config.yaml
num_hidden_layers: 16
hidden_size: 160
num_attention_heads: 5
num_key_value_heads: 5
head_dim: 32
intermediate_size: 448
vocab_size: 2312
hidden_act: "swiglu"
norm: "rmsnorm"
norm_place: "pre"
norm_eps: 1e-05
positions: "rope"
rope_theta: 2350.0
rope_fraction: 0.25
qk_norm: false
attn_scale: 0.177
bias: "none"
tie_word_embeddings: false
parallel_block: false
init: "normal"
init_std_qkv: 0.0449
init_std_o: 0.00795
init_std_up: 0.0449
init_std_down: 0.00795
optimizer: "muon_variant"
learning_rate: 0.00623
weight_decay: 0.03
lr_head: 0.00381
max_grad_norm: 1.0
warmup_steps: 200
schedule: "wsd"
decay_fraction: 0.717
decay_shape: "linear"
final_lr_fraction: 0.0
batch_tokens: [8192, 16384, 32768, 65536]
max_seq_len: 512
doc_mask: true
train_tokens: 87190000
max_steps: 3762
dataset: "wikipedia_en"
MLP neurons of a small language model. Each row is named by its layer, matrix (gate and up: input weights) and neuron, and shows model dimensions 16-111. Each number is 500 + 40 x the weight over its row's rms, rounded and kept within 0 to 999. Numbers have three digits each. A neuron's up and down rows have the sign that makes its largest values positive.
Before each neuron's rows, "fires after" lists the tokens most often just before its 100 highest values on Wikipedia text that the model never trained on.

fires after: " A", "A", " the", " new", "N"
L8.gate373:511555524493513534489543502574518506458454540463522527413430515452406380552506514558491469446425459435508475471507471500483495499489520535517516472416467448522485534491516427444451475494427534518526512540527491549506501464536518569513497552505470535483465535430493469558444508455532494496
L8.up373:479448431528491531530523540468539472560605491492526498506503418549516514529450480539467494511460541441534619517470489471481486407497482472584501497444490466545478444510536491402464524483449466479482530500571547553510497529543522505531553559556500490451420473549481447538532537544476486580

fires after: "==", " ==", "c", " C", " ===", "==="
L7.gate137:524503497481529506584446485500466499484601501498525599535471535461472560518485440456523457574517495494468479532516479492485523410585512499576554448487516519517511447528522488450476453488580457494520495557530522442520463580528478518449566549540515534497499515537490444476544360533474515523
L7.up137:566459556467437511571447438482440445493540506522568532521507552521487513492483436457514513545526491474503536562512488523472506462526502486530466498467520558505475505581510542487457553460538530466509478469509499479519486535523495526462534554497511594506513473587515500525509444486435531497

fires after: "p", " comp", " acc", "fer", " res", " rec"
L9.gate165:522534514557475529537363508484492485469482519479419516550539520471546487464476521499479497500463470505495600410471498540493460486487515517536547498526507425516482502418509536476488515468480459529523502472463555545446500529509548405479493461543546511492501579439471455464475448533487535490
L9.up165:564523500505558494586520558543489526506492452502430527541479517474513594515541552545483563528526512521500567464468486457459537499454532522476466585479461490541517532490531465472502482514474483492548535503496517519495507409491499494553589513525471507511505472471474409513551483433448527477

fires after: " v", " R", " /", " J", "R"
L10.gate50:538458508498488474461586510572521494522516447501530412525494423459534495431529530474540457503482604524557520541499448491496490488510556529494463539535494464480519496537509504548492593419557491469453468474413521512475541510528461473463492500480460510493502519516548470512544516551526457478
L10.up50:527464499453538497545570543547470462519465459470448472468481511455526568547479492511502504507528472555489555485537414512525536516556487492475437463489523533491519541567499535557439501525463552489479516397430477432515504508496454506519453486444520552598482482499516492465598566528491499470

fires after: " f", " w", " s", " t", " m"
L8.gate109:500542488511499469516511551503503532551504580537437525545571489519547481415471557508505556501475452487529489498539507564423540481429549550457572468523523466533474454459473464559546500380498451525454510566455459477535463519590515506465535494477557544503450504492487410507543467495551555470
L8.up109:527554514501447477494467597431482494516527571555573519509522498486469457536466440445467513454496504483541513475505499524492459492454529431468479546423543494513585462549487441574486490400518453505448486497503442493468525604516483479585516495461507491459457512496477578448542503487498469449

fires after: " f", " s", " comp", " S", " St"
L9.gate57:462532449404545440481519538499572489485539433464493506479468510466487545487501536482566453490407437480489525454518466465517531499496505489465495520539507505524460548511576525477457468473503460567574557493469541497562588499627480495487494478507570533553506533493505474464484461581512523519
L9.up57:523573451510507493472547520512485483466487482404472508590580494506448495516469498458449518493533422479532508433499501512511525560566574522541589486467501491512534524494502634503477457544441532462466594420502537477458616469571497494533502498485464554525457581508455493458508476543481463516

fires after: "==", "|", " ==", " February"
L6.gate405:496483483418454556483522529500475458482493512476561520530415508517525483494425416564477450494536560417528433541569469563447475473494506487573458486510560526484505430590522474512534567461526504548426465468482540498468465495541447444468489551511444540592372603494490450433503453489489517533
L6.up405:536506553519490454479497507496460537486501483476522477537553481531479499520573489479544558444464535510511542410484589451560508502532486509458588492557521495542489525459542503460487484473505525474517457479499430408525468549447528525456543427544500487447457546513475523483535485561500591481

fires after: "===", "==", " ===", " =="
L7.gate70:543486577498500505538505498499463509493476431465545481516511514471510496508529499541455475506497533458528527497543486553442511428617504525553445502480553503512498466534528423492464502486584533477530483564493514499528476466561497525414409614496561485483445547583536518476527471501406499521
L7.up70:518468520501505506479542482510517482510596456459548567454555484502496524544475425497463442493489493512474529508458492411474529484422445539518508488553545517535534568416494454505548475511502508540504505487472541487499482492493549504517517461557436560471446496527498521492497458553404526473

fires after: " A", "A", " T", " W", " t", " I"
L5.gate331:579519513509549435481518539516527485463507502476534498503472436514491459547441424536502459423466557503516497567422457502495582396502547548526532476515515480543474502462562475408441529584494474512524479502498498523554485554559477468485454555509466521553414498471454469489514552465507450502
L5.up331:521537489529454534500525547500527473527552539450514602511492461494474440488499444490451530493494561518476519566488490517453562473541508524479531498526524538558519427468566504526505432560501422497443493532554552487558466581514470407523403551455486503528414499498486541557533480489487475511

fires after: " f", "e", " F", "F", "f", " s"
L12.gate331:487533500478419476468482503537546471507477539557518482471567538445474555473498533491467552489445545514519561484458574471540581545432527495526497442555557513464467533480531425552473509469459474461469543460456490527493498531501436513487572541451519498533515477570411432469550531504510498544
L12.up331:524466549451515458517492517489550457454480451505449549443561450501460464413447445449514478462573477518516495427518527468430518455489477457566503475415497506543500524517514528509492560514422497511507559468457491557482553477456493507512604465478541444548497538491512480505535529467530480480

fires after: "o", "ro", " ro", " tri", " co", "i"
L10.gate358:486499577507528470532469549527510473480504491476509539491511562471455538456474427560534517525521564361506560555430598442520515494516486475466492548489514495405455486592540467492457519475583525440556546444498503532533520447555482492544559488495575499511509492508457518463468427561437506481
L10.up358:462549535512541478543506532548431467501518499578394487502492517491508438480467516490536482509506503466511517473487465472481478455529445595466485523507503492530483531483563399491466506471485531464491468448553535478538577499506521466431518519502484529537568438502486553476508478501506498396

fires after: " T", " J", " R", " Ch", " P"
L4.gate310:469478381498471444474517493553504435517500502467472459547465494527464544513516589421497524517478507481507534544419506540460487485530533531514463458521494470534520519496528511555490570505578468496447449553440534499504557528491489513488496473462533472457508465486454463451467536526360482547
L4.up310:441475544505521515477522429522529530435457485525472489415489537544564463483512520534498396449491502592471512492517491498521466490554535525527567494544536433467453503478540445540542511523469465408492497395491501418466469539506476597523465518469475523591482526499542526566548539493511440518